From a checkpoint of a small transformer trained on Wikipedia: 25 layers, 373M tokens.
MLP neurons of a small language model. Each row is named by its layer, matrix (up: input weights) and neuron, and shows model dimensions 160-319. Each number is 500 + 40 x the weight over its row's rms, rounded and kept within 0 to 999. Numbers have three digits each.
A block is one neuron, or neurons of one layer that tend to fire together. Before each block is what it responds to, as a language model described it from the Wikipedia text at the highest values.

Closing-delimited word endings. Final piece of a short term right before a closing quote, heading ===, or bracket, such as "Eag-le", "conting-ent", Notable gu-ests===.
L21.up1095:513598500497557534470534482462474491518508462489474485548545436588493521476513496455507432516482531519588559432512471492495461526526431481546479502535501475545438510573459455455491449546524479598375504498533522491492530478477424498422541440498503510458537433455503453498585514460511510472477531404508489508530510524462519511496515520441463426544468485584459468498521443479513520519478455502494450520506560501484510507570545529534477541470518559453539474511510524534557508528533408

Word-initial stem fragments. Opening pieces of longer words split into subword tokens, strongest on "eng" of engaged/engagement, also comp, man, fund, particip, gradu.
L9.up66:454536430421515496457492477436482538482450532475516437510530438470505478458476510435480523486487431485495404450543481514507493486457492530454438539494548499547526556465484479479461519544531533452539459516566440495524474533512520500409540533519545519409491569468506529565437533518496509535556433586469510522518530558476504477548430520569532458467522488459497471595517512525487465449505497490578455498531505496566467533543516457471416459494533439451547510441499541515424492529516556
L9.up248:509547534480554514526506455520414457560472478558456566514543482542514537460483526460509529524494536526497438512427524457452531559445470518548477493448515521473517483476515496433482514497569474462527480526526587472464481548469446540488494563486502462522508470454438438454564494479434482453567523543454417433436459463509514525446512529568566436508468492441486544568428520506479576494503504447475496432505465502437499376535506458453501529470520514501480496552513467505471542531538498
L9.up271:452493539509498507472494524470493462534432537587528540474564431455479492577496464556567499464501533502452578466430553508427459477557531468456512539414519484532520515543550500442572503526486509589439504506468521515533500514522567495543458521520516521514512461554513462505469541480516500484505408454498466540500525488482525425548540519474499476547405515457515538489462500532523477518486429438494567482507457496569469500370478470475493549474551515548465500505495481489513509482493546
L9.up427:577519473482444500468449486493564584493481515510440452459490431548419473559516510477413424615560536456542435476459511537387485477473514542515488481439519426509482484486517511495541548476464542493479542562478537506494447473479569533482521524549420463505435512498462475485470521516455550532553558563491466510545496502505550502498503540485505484528493469512400523486520539542471507476452479571513487550451522541499479520539459488486489454497473545509540458471439506514449498478560407
L9.up1000:506550545449492559470543548556493522508416439519527520541485466465558495518526520514474535405493483515499493461498523526471448505472446511467557542534478552445498452514532536481512462572560542466437540502506522451503492566504465510486477551503471466426476470497489476520522613545479503467592595493460474465457543467528509512503470463483467365451460480539502464468502520510583515495541534434481488517537495542474449523550454505412488486546507559402514491476497453476554444625515467
L9.up1014:531528477466504560485593481524471573437519416457441524552498509484535560474524459471552459455524458509475456538487527502493391507500426498408478539436518521529477487458514523533533458469507530544511454532463455549471503529555541461507409513500506497519585511501456511541510547534499524492508443530470457500474512499505472442542439475532508470513451514497590460461479517534528547525513559429396535495507505446499563558448504475464523519468545488450473505494469456494490461434515472
L9.up1031:553535472498510493440571561527532501491476472516428514441557468525500430448436556435499541452478510478578485499462509597552493474429481456522462507445533462574483459519454465525470527512561452529523554559477555506541462448462531512509482512480511539442513495527451495530565601543482471444487453523468449467461502482535566460519505471461485375473526433493542480529478501460537485526536560428475542545499564452468493469444550477559459502483577541474472482491467537442471523528522556
L9.up1094:456552513534522517518417473465489467438498522492474512425521530448514447513583531441489480555454453476511450406560555516485511497428509505535454493459503476514549529516467520610506525516571482490535534512465478555474545531543463456500538490526461496429475552490470441437506448473570546574529494417475467486480512532553507531533522458509486478495503509526453519535478449477569538510514477515464495462526471461505482553536554515546409491503486516443462441526503442473449541512499533

Inside open parentheses. Tokens just after an opening parenthesis, inside a parenthetical aside: acronyms, translations, years, conversions and code, e.g. (LBA), (Port of Shadows), (200…2).
L9.up234:494484454555520501517545523434488526505462482493510523432423498519468500460449546489507513549521539521504540520480463506446503467489453612479534452518458482512452558527499498563539514522552394574416533478548513493520509460489479535477523485498429506481573383490542478536461491546463490546500511478499420478481531500450502552500552533442535513487524541523515486449523474456488559517532523526493543458484540536546531554561511480592490486423574489495432453486496531482477460444464582
L9.up239:458471565443523528439463427421448477490509451580481497479487479411481508491436490501487444441558492498619515537475446540549562593491516510525506528460546455503533497557434422487483505535516541502462483467503527562487466520520475538502507528545510514541625433535513489530599460540520490567489540434486492569490500470509435507421443526427540488535475497519423436564489543463529479511533451524465550496565455512520602526490463447507467519489486488414406447494548491501523490530559534
L9.up353:500538505530512514551533508404486500468508488485500503480466477525469535503499589555503489536511540509573493491443495532501513478458426619538480468531470457482480571554477491532551512507584431564412515488534449583510486400498493493519479522517419489490536388551496520541551526475495486487482565430467441527517490515428493556512503540451521525506525481529534485475534469451449503494478568490509523452476581514505497476517480475515476507510510563486441513524535526438486445483507550
L9.up899:516481488466499546508504515536495500437489546521475472496491440504479549475484543469469468601589555505495535496477473546500507464480492588523560437512460480513535546573494482502536471493606515582480486438544534559469486481491488517507510527499531495558569427513497447492440528503537492449506501442496486529503463553443461553453517507539547549586490476438580458425531486470434444527548522624486518510513517536496524491456563498522456486536488427487476462536524487454486437478480571
L9.up901:531528460578528494492572472501507462492528503521507516525481479485473480432497503504505534501535439504439512547528535468499533488456533515501465556451486497420498515465511485474515488493533526444509475534526517489524551547474524439486497518547530517510481507503505509484520426484552529432561573463497474420500560481474528591551445570488435455451474513544526473504552427448420437558478558517469477549536501464550500540504501527518518507517463539506455542455519520485545466497494572
L9.up1158:534538466556529521527524508460487501443497521557497469471445460517475476456455570516426532547498540495537527483455440488454505454473423574528546494465496482506504528553540455505575477496481385643418537499541473581478498438487477470479464495487409456444512438497530510535519482493485520512477532503510471533535489491448477545520500569411522481467505522519550485537544476463402527505488488522466525445497539510541476492538546498573502529493542576491452500535534528411500466456472590
L9.up1169:491509434520481554390552497483553477458450535489445457517502452490475489490455507488503466523517474478442510460465544440484541457511458569536513446491517510446534476482480384550449494519508480550470548477591468525509465500472485443430406435515461577451499556621517441522498465511432467483481521495481432575512522443482405457464568522499511482519604472515517515438512499493460461475527522470444512483542468516533537544504545499465478525508507575467527543524492469513497487448565538
L9.up1231:471550531533472563503516561533467475494507494574471423571535475531493506498438451582501480533452502534504589502450474514494489539515547517493512505486456531474440480477437477489459527524444508468494486454526491547461553506532520451523521454487496482528582408469513499461495466578476519466489457445479469447441547422503456605496439535462507505500524385504483460538536477479504536565530552525484485533502556495471545565472522434548497475523467557441522510480522523475574475501504392

Separator after proper names. Spaces, hyphens, brackets or pipes right after a person's or place's name, often before a number or native-script name, e.g. "Boswell 66'", "(born 16", "Osijek-Vinkovci".
L9.up8:456545488438552462476507484551498498478514504463531510477434472474501504530440515414488460469527478568476508507464541518488594404462612556515501527505503590512639532506420489490456463532524510479510453522493525514538518558454464533515501541442563526440472480490408530448505504469478417501477525520437472525494486484525581451514513427501480529477479477442459499482550549485462486530478458536486574447482444499551459487490579507444486467487552587484509553442482537524490521515484557
L9.up109:495490513493544478529549527453517500580487505488552552517491466482478491508423553482495475538497501430483492487454449472551450544515556526458537540453472440459461604475571605458544552501558447479477512492552482529452460489541483458450501537462475511479551495483474429557551533475523481527391493493434490520567509528530448528542459503547516539466486492498556431545427540425432453518493513467516510470487484516531475505431582489548576522477608514443504535472428549505461526433514575
L9.up216:512499465426496531481501544463534525455465451435544456452480529463482451474490567499526470453535497492486473514493539490502560465507566535449522533449491396510511551491551465537498474570566400533437479485503486503480565511487461542506480494448478506485547475515505550540569465454529534531544459541472538524432543552469532546536488430450432468460437532471492493501486438541524454470501488507429572528468478516579517532463507480437573527485489453510459512542459507576543558534487553
L9.up721:501566507394548508506483576493438502473474496503518472454495479456472509558541528463492452603529460513505450519473512567466443464545473507526560462517468502336505533490585529465548583491474540478472492483604517490438461524539492525521491522414473544469519410518458518454444534538517503475471595571470508460542553471520498417513549498514532488513524439532518476509507489476522505502514544484561528526385423525548560490469513543509480551482530577455434483481484502541417540465471612
L9.up885:563545472567472439590486499572507459527543504470529522494454492485541519607540461531502469517464460486564536545447486525472486548488555515454496486483473513438558499496506529495512503521501488547473483535436469503491509488488478542550409591456538514478502461488498422463514446468534555517474531537514504498601507542524503493480535497494420468577548440518498491540483574450384517541553495504512517435514437465490474458509499521495503555555501568452488458518486507550473508396559552
L9.up920:488513468472543519477512532487504464475504537476507495525533529479458459530547558581468514478482536512536469478458486546463470491469546539500475476524581509437497537422518543465512456478483461512491502476484443505432470464409506519523504482488526551543556515424429486466498504476441526468437506527426448490549561491512529464483525562473517432511534486457568539430471452416467500498549468479475460544429554528547476491461539517538563530549536529508560502501437462499508460561594518
L9.up1049:462449554512481488604450553422584457505561517520524520489530499531531499442446492498515538467449540518538447505430497507483489488559538490453486476475494460479516495561518540545454623520597473396602505508483496524464477596512488491518488457507529495497468524516587439475434492518494549519533510467443477499505528444444522511546502383485493497510486532517443426541486510463487549543502488464486540527491475435460445509571532488519494526490529487515508408502538467490517559534490542
L9.up1221:491500477557562539475479507585528524546515474459557577423460521466500479494519489544514496526503509509488544463553493532524492482497501408527458525498514488506527535481509484445449536534464521503512491480496498505457511542495491535460504460472485491525615468457476482523400610472506471530437486466533537606434586445447618434519473526513503502486427542457494486514455538461506485441466527552506555525506455503533513486491575519495539471505478459517492539537510536459543555518507528

Person-name closing parenthesis. Closing parenthesis or punctuation ending a person's name or disambiguator just before birth details, e.g. "(baseball) (born", "Sr. (1918"; also word-start pieces like s(ources), dr(iver).
L21.up1090:513580459466496463532518566465436518489430541470520513523518515451543481488511460531513471538485433504478540494494448529489374566538486477505521478452572441502530550472456493466497486536425516536476472562510561543510459442490512522516516543466542494527541471542452511497590453542495611546504505447529469490479484497506515440481536485516446517474480463514526454596557512526461446434523465513479535429435533440490482460506541551476476540471483598473444448514502490492554479476514535

Article a and word-starts. Mostly the article " a" mid-sentence (armed with a knife); also word-initial pieces like a(ilments), O(magh), Per(th), and inner "ul"/"ur".
L21.up62:500513478507512497539521413539477522566408477536514512496518422444468539505476477491496546526513516527528588566578468512555523483511485590538530491436496493507459491554507476576523579526537505489489448575509466493490528513496550507483453496542487427535494528487512462519474564517499457511477517497483528550443562424516527559519468522475456564441473501521487533504574471487476545481613463466568453569506440470522473458509479595448615466551530515490501502461546466511505503466550487

Mid-word stem fragments. Incomplete word-stem pieces at the start or middle of a multi-token word, before suffixes like -ation, -ing, -ated, as in e|lev|ated, deb|t, investig|ating.
L21.up872:504518409486481555519482520498510504461503453522461522471440433476522493436530562417425481510509500480451479537461499524463521493471511589577456460503445551550471486447436457538450493544484477483501477452526520526488558566546448494556507521434455459475513484435479503420447485557537512547502492513492446522458531504482469523553502432499547509507570457572514474554504476489516498530492520521393470401556471434461518546447526477508523471496466530519488565491454559490477481533500510

Y-initial pieces, article "a". Word-initial y/Y pieces that begin a longer word, as in yet, your, Yu, Yanbu, Yucatán; more weakly, the article a after verbs or prepositions.
L9.up96:489523487466475493538522528469467569589468496514500544424558493528465524540483517454445520483526426496494482446486473479533499500476523611492545531487497491531511551473458564478556555559438528506441468535470481475493501450493537491499471486530533511528546413496518539528471510435421549506500493504436484400527497547597508533509447518477535496516567528492471559484499545545552507569479472509607470487484517426472478425502424524518440534554482539502480473464504438448528514505548504
L9.up116:543490476413414525490504471513418480495495540495508554514495476487480526518488524513470428520535491474443483434528484534502483566568520549469424497539393558439460515500477553509531434520445561519502466511507470525458476484573418479424431469443514478523482483466459501475402522526529555533501508458492493510561497452561498477520525466496511440497492514473521463478461546454544542520553584485537571518555453511468565546485458545550518582574538470557569497454493499515539485500486500
L9.up939:495505517468487534623595532475529536528458493502500461540532455549563480458484516525477516475570522522534539469535491538487490469514560503500560450480567517538450429571533500539570443492465520508532458495521533503450363554450532549485546480485506583573471465522486465523482523556467587607447529496473506500550485506578524489446491528459516552490489512466516525437471483469515501519481521495516478541490541474603525505488467442483402486522504521497564464483511492418532480505529492
L9.up949:453467455516452479478499499477417548573488494460494465573511486432466536596483449447514433478496450493409449507563522477482512524535503591526552451491441497502399454520511493449567443528479512523468468493513506512460506481585509515454471493500502467467499465415508505554453481490490534536559473514461530504528487505599505514531532549497476445523423486472476580463559519507484512514515519545565456515545518488521460481497498523474569527487517602477451421441515521419456523545542516
L9.up956:525524446421538500538483504480576480504477526561498422504511497509508503511468511510510407461487549576513493537554569494473464519504510555483464566462466428433451554429554479526565546486539504542516475544544533515422552505520500495524499474538533496477506516499515500514471493453465468428479480505522462513504534442528522461523516468494583509521443481485480514526486519464540493477481548439535481524513529474546532503508510511438405540542529585504461499451466447511500514500432468
L9.up1102:474478510478538545567441458528528497432478440572436470485575563556496427453511542505432524553474464518465422458522517521443440515527439570479523527475442508450451465481489506519504523438461498503587468546526434485495499523492491516511564467522556555463487455494533420478482478551555517460535509590519517483513506469493552551583477478487528487533467459471559496473534530466526452480600508481509497586528464559511569530538517517485542499543469479489511481492490481557523538528463461
L9.up1176:466558496461411537484499469488591520491500454482474507558535463532503537527441517447530533536561481559463464496534469572503531487504490539516512467428497485548462472523533456482521549460454505500481437415487476517495508541500460454487468546532523572534529441476506544528457529559492491508469495522523515499464497499511566512501484475531513526493468533485512518473502509511518494493522470464520476475600511459444486475582539537468487534555457457448425427454460416448492486473486499
L9.up1213:479528500552476549533545490484433551495517438497522538463507549598589532454528555485486494377459541497484475452494500559494548489495436450489462503435496489524474515534492488438501482507481477510495463502441510487489511446541497493543487468457510470519504512411555481523507509508543486451534530469413515487480548458502490551531439505530561560569584543531473571535465549429524486535475483425478510558469538533459582518548518531475493446569452501468510461483493488451556451550517497